Weights of a small transformer language model: width 576, MLP 1536 SwiGLU.
MLP neurons of a small language model. Each row is named by its layer, matrix (gate and up: input weights; down: output weights) and neuron, and shows model dimensions 384-575. Each number is 500 + 40 x the weight over its row's rms, rounded and kept within 0 to 999. Numbers have three digits each. A neuron's up and down rows have the sign that makes its largest values positive.
A block is one neuron, or neurons of one layer that tend to fire together. After each block is what it responds to, as a language model described it from the Wikipedia text at the highest values.

L2.gate484:441524492504471574470462564469410536474482449536489476544432478482520472463464537427513562504427462419510467543613496542529535560443506442501552532515515533530515490515525541483489532455539509496430510487464507435479485514548405526484499473490466483540546442452483444427512521519533522457559442439475452509480560539513521496435548517505458434440494512429549511487478488523496519516485467522457510499485438488586540471487496508479475445493443520510511586528435575529541501539518460494517529547431520539495438553455501483451503457538477532447533578415477514495540435540558512503
L2.up484:586524489419531506507513443526477451471493487504536404406531446479576545478539483469515555493455425544464477558587567505530466512533514451537433519465510486520605559505543501507566495483526521532427467543515446523529506540529541462534480429526524478538468535423524408504517443446542475492490536437458469494504501514579466531538587495480487491500493579485544521507578522538534558534562416488542499486516452495537468451481518487569501501467447426435454492524537501518521431481520539547488553535430561516496561494481515475538565446489480532469583524503472528521559516495524507565
L2.down484:581476480429484462464500465490392470469531472513432468483483455507565483467561500519491545456467544453580491466466483491467534491567459450440527434461514531496563506530540428494512490466451528488485507527473469504537490460459470430495458458511499509502493522492520473437482408432496440429564471540562459531506425468502506520518472436464559503515480520548540527526479471533574451536505397523525461456428546531496517425502509490556517535555467558565520498411441477529538553480520435568474479434481480539511553516423594551555551546502553469527518550517455531520526525480490487493
L2.gate1179:474572519476456573549501455463566504474406437421485500540513535539493546463576526542540535515555493470442519460470514457519479514489550432461463499533556530549473457575521478510529466482554431520524507433510408461567448580481469493595541521575518499496501468504523528472401550566547442445486510515432542522477439545480558566537542495536527458420510529481474537545619514503508504565583529569517414468459499515508449518533524553533506542479514476531483511464520496488482466499539475473475461566512477494519462556509532524492518479535514505410476550498456489501496516536515502513
L2.up1179:512538513459504523534561570516455522479487522555489506537449467493510513590529532525562445507553453475564525471469526542427512500524567515431489563555477432446495451484482558571526542425503501466462488525446492474493506531442493479491549500506544568446453457532508502499479504473522515491582459483476490551532454535507458531464502411542521430489448496422450418475568541485522547576488485453515441506435453427566456459462448523543518510549495527535470471466472495461484534545545476487535528494546445472415492554492439540449541509472573439459555451459495496532523467524494436535
L2.down1179:451477489445519457538492534488455548534508540503511532538532402443466585481509453438501500451529515524466444525436485445431468532467511457458483496580510544496487497453504534559533594528500454553460486507514520488471485519450489449509503474534463474504494441481473523546480458465468494481553451482539528505433467520468453476475540573444512495533525483453408524492498461514465468608404449487533526558543427531504538502532474529495474431481486501541431490509437592548485523508465508458533535516539450563550452530517504488493426527529459506554478496507471550527491433513462483463
L2.gate1358:550502456468452473517496611475524567451482456518535496441478486438530502522457518515545455488474530520476483473474479421446479442529540446453455484494501505439590498455470536550496456518562416530534461415438439537427513557493501485462478537506485471489552493448525529566548547524497514480501456464485493417600575435518434518488575531476445519441522498457504575515477564466465505528570468449527455455546462486518517535537472508430491500546515488520515441433464509551573497465439465428469488473483512510518498500450409532500506541530569435549482481477522451464508492498496508505
L2.up1358:479474499416531476505481484448471498551445436450470500537437497506506464437490583451512497492537503500490469447433545486541541590534549499553522465523462443442514543458477497483524498526488541450561454488483508532507429487571498468510549537444534479519503525562486506446611544497508448516519447487468517570458483491518455503513515481499533484570475445540463454514526507461466520477538438521469510469477506450388435510521502553519522487516478593561558598464520503509533544470477585511428543568467487433425505572513464571492523468441462496525554483460539585546513477546476458444
L2.down1358:492576531495483431468529565513566530511460543499458446422475501503522517558386494514539567540438505507504512530397565412475535507565497499467432499556512542467499508502508485487507471508495499445554502513521525511475455418552529584467537508453555520599506509512458534492522456471447422511515499455539540467548515457484441500509591480561541530502530473470566537561485529559486511542518489489604488464500478513542530498460543469459530459481421547525485488584545515501550513553423535495567541502544527475453604570531512516476463534520505495483477437557517551460497470481522510454
L2.gate1472:506489457462449490571445582505520531501556469489465476556519529482398498495507486477478464556452488546478532498464503507492510474500479503484534473550516536431507512512569519456491464488471476486491546509454436474478465505457431436478515480540559430478503472489445512427471573536510473476539454534523429483484501541572468523516513457440476560506495451597493533502515509530563475424457450446477438489500477415501491547437460520433539550543473478500542538506510527472440493466482510503512504510496490526561434554475512541473495444537527574447528488511477537423499454465466478488
L2.up1472:552440489532452508461482462530469544549476452461538480475448483476563568511495492495480538496437457524491431510528483514502541464505486471472478507508418450481486516430516533493505481422465481545500468545487569525484480525421502494495512499451541508571458539513472528527432476559399503459469433445531447464422552477495400476476533533481528485520505524560567443579437498471493522517540547470532524500489495523494529488509515477458518459381485554528491509476528497412499509462510512472526452488489461469463533492521548548537491450507441522593483481492503463501500507568561522493
L2.down1472:465533391484495499503495509459479507496556506518501481432449625469464504468550456440496557458479464465483509571526538470484475478486549411456495549543462498445511534460544573482512607440493519541453545561458470488512451403504582422572524512528521426462415548508480461472515549471477551403475483453550497512485587486448494491462484480476535474491478446513565459593489517486540561474476540507530558467507478509547500482531452497497568476479559485490568495497535558587527522519560519501557482503477466482472586532564490518486505492470462521474485490524504571460475513437542501607
Description: Letter s token. The letter s as its own token: plural or verb -s endings (jumps, touchdowns, calls), or word-initial s split off (sailor, sophomore, sans).

L4.gate23:484461524480461484511495501500498498487483474515503466482471483482444458436491562526474507524491537506453526476590504467500517445499505463522535516452497457493520483517443537512480466554521433402416484563504512425527512530538455464518415481464459473488420465494468579557536529516509530503561488453510456485593512528514513494537567482550508497416478524469509507510484451498451438457481570504571513479472437411490429569508416511527515484544455506437538550526520492530529451549516472503462508465479521480425557418543476500536428502451594457552476450499612512454568492539488464494
L4.up23:471436615464497432462471504443510467505507503500502520528508531548547468482584544589532497508495529467489495502438474523519457481561477492448524511502535528497499544371527511526563514528496500509502477548504507484555461378492505516463492564495495544569472467576558430497482560463489511454477548470489526473493484562475457566516521532469531544500506493482512510469541429580462374549559548504459460552488518475572519471555474446489495453524458576463450472443520506495506560483440420473501489440444561507448483515538511479519457493545517565569468457461498477567514470465484520528
L4.down23:489519533504508570524518509484485488564517514487484457555524545478558472491552500547537534526493513520498442551445480515468532531530462528526454511499519481530482455560562505490542513563511448481478490505514449577549512491496453446466421521468514491471439495550497519524477487562511538429516531554511573463494567500522507567519552541545573524478504440539521450578475462476480431509503550484514522554507474507576567506484498475487474535480522471476566502493515545527434488514482522456508501557531565527414566486506526512565478517476532564523472429438530550549531586442460456493
L4.gate228:503498490578503468565468477515487529476489526501540499552527514460520507482539518602468537530511481448551499461511398431506474500519467534506580506542499436516495575488517495489542479490489529452460429469450450521461489489430489529545599481494519486483536518504528512486555491555529530594487481477525491470523442544516497500484521453436553493555487461552450518547526493493477467489493485577543546503594487483528455485446513530518503456493479518568546620455517507535521504509503476442529506593520493461458499510551571591553564531423457527496529538513449530465496565472488465422
L4.up228:489534558503537612483468520476498464444520533498508487449516524456463513487433509488499498552531515526510540547475492568476446490468518483495542496476457556549493565505544566431493487532494476512509581463461463522459506520495497511567501477529474494445474497543508504532447477527539499493503471516420518561587557537400502584462508562496541515479486615474526456472478445544519507537438454479530474519495496495521524555468493457483483497535520514486509486500509480467448531472485439507508521468554520561463448474530539538501530419488587489493514510492459508496563470462472505490
L4.down228:437581545484494461531457539510506529447522459494558550498490503492432500526410485605520502509491469540600494504488486441537453502479419497608543557541492500472463476476555477432479487570492491515509487549494444541485491426525560492442523476481558516564532527463471548477538592519505546463555502465504492477498514505537511483516525502519509479459484507508422480514519476552564487559485427494513509524495539483557567514476469530578513510491530409504468509516481469540447547579481486513473488483556502484403458566497484540528516446522475552499583574539544545457522537483567489514
L4.gate387:567486500485515458549456489530561511550520446469496461589513521541480547505496462502483462517477467493533516447509516521481468505442525527577448532564480507480524498429440473436412520484521482493509486499498497564487455448511515501495512466557506496465436488542549531576462556504458529514461550455544488539508508521391481498500517441468545551489522425568538541518529554511512515447516509490450388478497469542473581572562491501505514513535507512422534485491512514517476489474488564417562500546516521448540511519513554441525484516495450488557553477510574403560483479538473457406
L4.up387:507565442563445521493419484482507498474534531492513497496469493463498504503446491517460439503483588459503526536500560476521452527539482535513487531577466440472463430483488486557452518457539506544471477491510496459507461508544488527523492531557508511444517459485527573460498486564578515559530456472588539565509529476470442520542458510493471553499537542495405489492476457552424502487473562495472433460428538549454496494495594503532477521551445582515558540555564474489508582513475521454433496565557480468544475523539481517486426459486426391478552467515563528474559447525546518497
L4.down387:472528465503546445555507419479484513499496573529550571491491529504521569444502563537538501503565464456470505544531499503551463451579552539491495485483520510561493577404469443510531507558483551493493471485369465480495449485432468532535394524594589526501527483527491535512464529547555474464545581558509592477508450524506476533477553514519505480478426493460463440453500495475446455486495446476541434539481525479503535444465515520537521533544512488576430467505487479486469495518495499527468483494528471470461526437501458533561453518493503459475514469469512500543501509552507580452
L4.gate1130:547542498494531545516434504508573463462517496448568508459500469463459443550514551539499508524498473452533490459426448579506552452452491505502506509491504444459489504536418444505502495457466499518533494558495481509512513473557611452518464489473501520497491468449507532497551539453511504443449484531554432553518515570530505509528467483489495503490480474553484471452552466485504502467461562503553505467546498546487557477495491511472476456490528537509497482451468559444531475480583433538564439466470501546478477540527500469491479472506459551487539421495484467493447465556572533551
L4.up1130:487500498497557478587501527547472474488536522489548515436514529523499518516487485547541494530528472521555538493516510512510453467475576558540549537502531519506532523601534485485469565450477528465531460532414555488546446525523458447531434513450534520466483507519488473481400467493442507576546495449596581521544508453503514481495465505466530495437528499519511512524521548462494548491512528528465569507592483570519458503495468529488466428401541540593479573544515391495523462536522503522501572508514463549462418483561490549527525529587482504575496486440498486506515511525511449506
L4.down1130:466448501551557517456454555505459499539468546481503488552525504438572567477501453484483519474476509504572510510533478432513477517509492527529467481430447584530508506449569449526560536488554504491512501540526474487524481530527470471500514510473483482503498489493448532512563451503561533552529529422468523484534534525503518583469412488482454484555430490532504498518466486452471519526477458487567544468552509472455451538511520500528530488479451526460457532494520489547384487478509440454490468507520526548448484459529509414554529496473520514448500538451558515555542442529472527562
Description: Date phrase months. Month names inside dates, mostly after "in" or a day number ("in August 1927", "on 21 March"), and the comma after an opening year ("In 1996,").

L3.gate1400:479486513491478467461445551443496483451497518527538530456478454573502504461484452453417536565536544577567486494518532521412480539507475552490477493463561486475585444497517499561489428488522433380515520483477552494512547468454529481613477499510509524503496471511517527553420578468572497537503470530535445501520479441511470550445573431594495513491485522517474556578519416525641534463476496487554557443528456526442463462553541464527582481461467517546470556467463515510537438479479488477510507445556487495507523454518485481427548457460526537481497471495467515510443475567484485527
L3.up1400:486480532557475500556484491483486491495551496577545531494497522502507519494573489490542492547524512425480548546408438526563433499515584466529522528462484556509418449480493516455548497492483404468461469405539562485509460519499585485494501513512556472557592537515417565544485573523480544551509428523512507559383512425584493505513512553479454543431485503488497519480500487503534451491416482549476475562472508510480466479485490535474570452593528571456518492417511547471454475589469460469506462483515494501468499515549503539518553548449454509461489550484459465419542475568480513519
L3.down1400:493484490535506438547436511514544481523531537461483521575494475512442520494524419501498507523407446501490500564600535430498468540485472470510384530471517444521492505516541556589465574498524469483554508483506499545512465481436491507537539542494407441484453504548504503519537480414477478503521540486557408489487485439470503528512521519467574518526471569529538534539468480467525509435541538573572519516464519550493439481525436445498564521435514526560502543506518549485542485460544532536500461487514483419520452531518569435477479488531503454464494539523568473506515510498504526485
Description: Predictable continuation tokens. Highly predictable tokens in tables, infoboxes and set phrases: "(" opening "(age 67)" after birth dates or time zones, "s" after Men'/Women', and endings like "of all time" and "back and forth".

L2.gate339:485457494483510448479377601481514472480443524480532562503518512462536460555425501466529519469568501513456496540472529508476466458562507498520539509431571493519518576511482502435450539483480549524458489446534491483485498553457535460491513534476543496502501507472528490501499488487501490471468468526569496501438549522517497524472486556562462510543476458502454537501495480469541498443498507472512448509490542458509510465513461497516513462482491459491432507500578486540496532445507524479487450501501484479516508413532483515493480553471482427448531519493491462534539456436527472492
L2.up339:545471443495475509510490535500437477438498525439503465520452521549483409529443438477463495498516561510531487545521508513474534510505497481445507539515526387455567506545537444453524504515525528488539441527522512516583484478504392473519523494547533482399534459533499519492497554483548489462544455497572461540499521514508426464429566579439503498484479480498538542483496492537555461423529580498504469539501542472564494527455479533524543528546505441521470525462463509502493519455512526450492439468485420498531520455437522537485446509476446466374465551524440445517539444422559526470
L2.down339:514513494432473525517480570541449550519492469413476502470515441554449476528522608500529465458461553440478519526468466476538499520527518501438548552479495541445509478522488456507466541502495443501456523494512451465507505450468513498498477495483481437513492492457516510488396541471501456422525435563597495473490432449433505452517537520566469492560456498548535524537508523583479477425496564467460480493582504510514504491498435509521538519439510559474445477400526494543482564439492489482420531523455493494426507481529534569508487550498482527535532477513492509501548490437461471411
L2.gate367:461489519507459496562426456438493497482508505488467527492491543547514472544493534423518445465558495541495564546437581508512517555549506559525480573485566471475531487493460495541483450504515495440533476503486429495454459457525484452513494587421496476452530503528440498466526523498509491503561551473521536557493487513485469545525566498551502389528389510557453506552550598478450415495474500457473539539513438553433444543474451492493505514606540482454598522522560492567466460466501489405479517450522528529504470554610535507570399460589473510500474490455490522461422571476486584501
L2.up367:465553518443487508517442467469522456420459623441484464485515495535532527492531521458547459524484443482517511558480476454482514536508494471520439537481552512456514502542508608582484524520511476433438462511442491550561455475487480528488512507502454509486466509462472570501457435481511494523537481551548527476510476544445440436531478528453500505572482516467506550510479526446481475489470481510565481471493528537456488549470450502440521452488461541467478496549539523439459466470522469466403499455528484369516529523559445468565513533507531545529494470432495524441447512470508480523
L2.down367:440479448508481536509514498492533552495594486509544522516468478508497494514439524499543444556483484516506505537526479572528469478499505439472429516501479479481469470547496468542498468528498466545434453554463437578551550469477441478464477508448477550519534411483519453478410432490503594510512447449514516508503570489504484485562494539428520462521465538484490508501576568527519494521480561513461498534455473535469438541485564505574359530497459540486492438428458478509522491525550507520443503477521517463490466479548535540468444489407470548464490477472478573439512489518553482500
L2.gate779:469481514472563452529439529544506460516477527467488575485518478496476478448498507451465406468507508556435455447453506497472476510537481514511485499479450507462460440505582484489511469498514507497381468496461490491506490433479468510503481516465517501496401479491519532471509495563455474500491512441530517481518468502444468519516434467505571499522518477580494446454581472459492503484518510446534570502469498506496431415480491419527519520471521492476503533481484433470499446414509459494495529487536508470497477505526563510575465487493477527462490514423540505564568484559532510447
L2.up779:432479520535549551523477596567479524519487541543455502481469481521423442483473476518417524470504487556477472522486483496496464510557555437509519477533511520589497538562519517489535579521447536453504440483482500536518553528520458573527437535477497467427437498464540529504545480510479493570636479444486532494483505517535470517480480423531575527502448488460497505572508554432465433587523459477455525502540477465498493428462495471566469523551510504500538528497452410501496463491527528532549526510474531489516452584522576462483516495434457604537512469481519481573480513553460477488
L2.down779:539494506496426445451453518509543536590552534405483498509431529551470499527491492483533496532437499496477523501552475492481493517532556524489442498520549542499446474450467497454470420532559484483573507520523510498480473534530551504488573481506496447586475503484534581472469442516538555518552416499378505458536561575451462481598537487477495476519511521454548454439554555466516504514432449502519467463514481527492477514581462568600511535488505515535500446464466402572527573505485441560492454510480448537587479451529569562525449446478483565421572502541489504501483481491523517503
L2.gate1053:500508495527512525520485438445519516580463485467479474501503444537495473540550523488432529436538530546483534478553501465495571490569524473468558517447549439538534523441486550451535507523500476458563370581521460537534469524446525496530566545502483502523482441497555567516522462476518455522492517480498499571540512515487514498480539515515546511543563495490511529509529502518494507525514506516437469486405502489415522518567520555530512469590510463434476455538487489539551550484498484542449475491483506498552503585451410414460416566558570417453526541421491461476509424479485487539
L2.up1053:463497476487515475526445530436463524488576466447488461422489547477502467577479545476492508478515535541497487486529546486477507448504530423482493465519507416488506495468513535490512527516515547467426452447524400461474533512503520425499511508465497540480504494487485568492540446447453491541465569412559542504494582492450492425473573490537448571525535486475457495573495520505531506532536512544487465469519501495465545416465534438523583508495537510429476512532503489508535456410567518506453490524444549484533456593492433522533506546528555517521457527456437466498454382503534519512
L2.down1053:478508511489543528510469526538465527451518472526543412524522515570467512492505602517470494503489509503484446534476584502544501577555433538519435475454583471485458530562478458524433451564493538402472501573528489504531549448509469535558510469478486501536506500478479529468464494487549471576453525513474442447431516523474490535499590530509454500505486452473533564474513493517486428499536606489532503524508458504522515498535511500551515613480471483457468503470453540463521463537540579448510464492533517400557538514530490450499451474496516520508576510472490528462487558528503603539
Description: Month names in dates. Month names, and words like late or of, just before a day or year number in dates, such as On April 14, in August 2012, late 1980s.

L3.gate1532:413540562409451503611453495572472512489502556408509583500551463521549569473450545555491482483465479547513519441567518543467459545495497529511523505476485510493516560527490499527558464500436537571444496431522579534539503458512547505506446471562512485551585482569517455502449476500509442569411503420521466470471515563521548528494599476577519532434453543498486477482503484479548459541493421461530485512493461530484474481568516535430537533524478511461519583526479439521530503555481419551531442491574457507472486440559593522531493512420519467497491483552401491591559545543553477465
L3.up1532:515526561543410491512492549494517528561466505444432544537475526529491451492482460607500489581483498431538531537564512543518515481453500462464525518555509542498444552594553482461471566514526448484503478426435442457541547477480447540542509471484483506487541486542440518529584504435482449444520480520510551479505558515442495575551553504439464526516497533523572495489559479430510524477492535493518451477449490474449487560525473469529541484512554441546487537433477524541501510486460577467518531531495548510501495506528493548569479501483484503530536469434519490495496552520460521495
L3.down1532:438471535558550486453511524482507497506486550453560514490428498482551529498500480498504471468404570505567468487558545519475467562458552535530542513533541565536488508514533515443557463523548503569506483472484558590482475477524471521462550501520504459496512450541537560487450503526510523476447530501525448479491466465451466531521491469490457490537463486535471489543514441437424528520511483523467503526448529480542503517473589448494483539488459439528527485564480495550474543544513521444489524464540518546442475555463505418518467551524546480509469450514590533540471491494485447498
Description: Date tokens before year. Month names, day-comma, or partial year digits in dates, where a year comes next, e.g. "In February 2008", "March 22, 2019", "in 1601"; also table separators and score dashes before a number.

L4.gate238:476438508563507513530466543494453528503443557538476482494524438554474470533465517456468430495490486505524441544505492431494517430524563460509509511490524520467553519383566474493549407440516486491500582532558493531526541445521545495506422425491435474515539522472521464482510556509448526507481542522509522506492525466465457500464532456514441460463461529451544506480490459509581434512500558525423468547487444454530472522542542547501497501472536533466576578558475523503401494469486496513594558422523494497488467344502520517474500521578517540484507499563467477495446464431507528556
L4.up238:504499527538506462572480468456429473461491498505464527488468510487481473517533492523508564507477475577554488519501576530500493583509489540480502564496520521511406438482429500454534566528520437568501428533482432586514477529558528535481525503484467498455433505548531459495516514460528496532477506464502503463466467418506508488477562581435488597569503475535528467465452477496439515510566537484510570538563520523450523511471483506536530431510488524512484556521567444526460498483444430443522472469453497566496434543463531456504463462550552449478517557473518477528482387556450455444
L4.down238:500452550395467579502455501506541604568484459518524491512484424522484494498487424547476553514465501405464572460500462477474525618452576505448624535527428361486476491496477513490496462509493520501488424503524492485576465456444528537549546470470588452438506463546563506507482494577564420516411512470451496525478552554550521507481412513395500493442536451450522465458520546464529522453521539596470556496559564495518523510491510475503514501454478556542481467477465471467537519521482527484535478443574480555515494510497495506508589416495488480501461479380534522496560461539489460425
L4.gate366:524505486489525496469432493565442538451558483507533538477541470505462542516428500444500509548508547528475446396510413564501504519455508508479494606525530517467528546461523491495518484459516524455517522472483487555469575433459598517477458507428498481486615469463520509426401492431528483535491457463538472535530542513526525495468505501456459562500487516583501476486509523480494447443515490421523488482506540446439475488486518569556450588484445509538529532508548522571497535470469476565529476552488532442503475492513486470483515459542509516492515555460434470489548497484426527461
L4.up366:524462518494516490518471504521456521472506474472490498539491510532456511446489468555507441542507458469406468556542548503457492565547530513536418507482507414460471476477549504501500558480449526463409564503510483539482462430470459445484465458517499483504528526496420485480509489512513531446448496504467462452538475486558497530448532521501517497419536473545544475510506492564533437532502448523513457469423509549500438565540534506499523448498592507516581478510516563528514461488489494552520564403477433525427552502554453542523462531471508517494519461494579557520461426478489530535
L4.down366:498515489569478516492519427499489579523508495531477522495429433560438498436530476525470525573499520548519451470438529531502531499478484425488533558553592469490468537450450461459500431455542435433514539560521513504476498510411494527493540514433533438458524499474458522576512488479503507472486540518467507542507552552568557517412545517556523455470445480509504447507479560466482526446515500523552547535481486438517508478492537503489550473437519468489587503470496497491511494468497512520510488475537575548466426465523528496436420491555494529527524578514503508514517489498461505472
L4.gate724:547474567526461537576480446479522537545480496480511494483456568528481525528486517458546507513488420479493500428537523513500504481547455481512548500554483507448510508422468487463505487495480514471480461521459450485468446423449478406418532502516520506550507490465460515523493445530554510517446418441544541460469422504485450448508432519498493486493515512552580563476483484410544516541441490530610485483494522438492496523508599461480580491465485507526482446537463430514536500517422496485486543509502506451476496513448523539444451547420551525434520481551508460478518511524533496487
L4.up724:497487488521505476580467497457451535469511521590514457462492443491519521493462515462457585517534565538481520455511555504472581438538513499516517512452514506512484422505560504538448545503477465544463531414498499502437481466454541507512516404507481346496514514520461482462487580464507473498552479474592506485473494536479460548490554529472493542505558483462491498512543542465494463521496485528493520487495456541526506483506517500541543471476477500483528560484539478440472470476540563560498486503502526555489445479476488493504454474560539517503563487428440505570556531476481477516
L4.down724:508513438525429529486498530547517517543534510486494449508488591468505510435478389569578440455516453493500533493484502518539481529430495467521518495492537507521497535491469547523474561527445503473485519605503484525526544535555556430452479512528490541451447512575558467526514510492442499441460477496489499503502406521480458432504521546494457523468476478507527469404528497508461512513505474494508492460486547494455496476472455548490573380433396458439497539460521523464383549483478455407500542472475477449463513461526482489516541497498477645514457564572477489477471495520506509539
L4.gate925:498518514478559407551451536560508539533490488511506522554547484442474499539536481451490544504455579541544493479509499519542536524466502570542458503565502457507514486536535477500524399512508458425490505602501488539514504546497514483479527446481527491459483515446480537535499594490492514475459502470528484472548533469524530546374464499505535495536499523540546429521518548460533508561485534441489476485431586506492499504477460501433572497515543523467534562513540504521533537505461490508545450495526449508460425517565445498459500524509501521447486533508515509434552530463458493496
L4.up925:522447462444536499576399501599476457479542495548492426464532495467481579490448634525515471495472468489490492476541455510492520434471535482483503542516381494541510443492474487449444427490558459503448526560528509503476533522471520529469555444453587423436507476487484484515451601489465523575433458602493547501588500470485432441485495460503436545537438568497451467502485548448482508503508470517484427513479569459542503502562505485486547576507489497489516463549518513416544480545471446484519460449549490563554526495526519470514473500437557440513487525496500503550488518560504563526
L4.down925:510492501579505479457474491514476586542560491469499466581520478571557538518556493505503462509396485548494545454429459543423498503513553545503473506471445483497486552540513478527538492506459458511500521518477520455461559454499487470522444422490512525487465485544496544453523450493513558466443474480491443502578505476585468526470477473490450548475423514509548424501524511505447514460512482537511423430494482490529500491470503478484560468520502550457534487458505495479563568532480446469460484451450441545492439503525487478568560478442503542442441560464544448474458479517514553459
Description: Sports event category names. The s in Men's/Women's before an event name, and m in distances like 100m; weaker on sports-table pipes, dashes and years.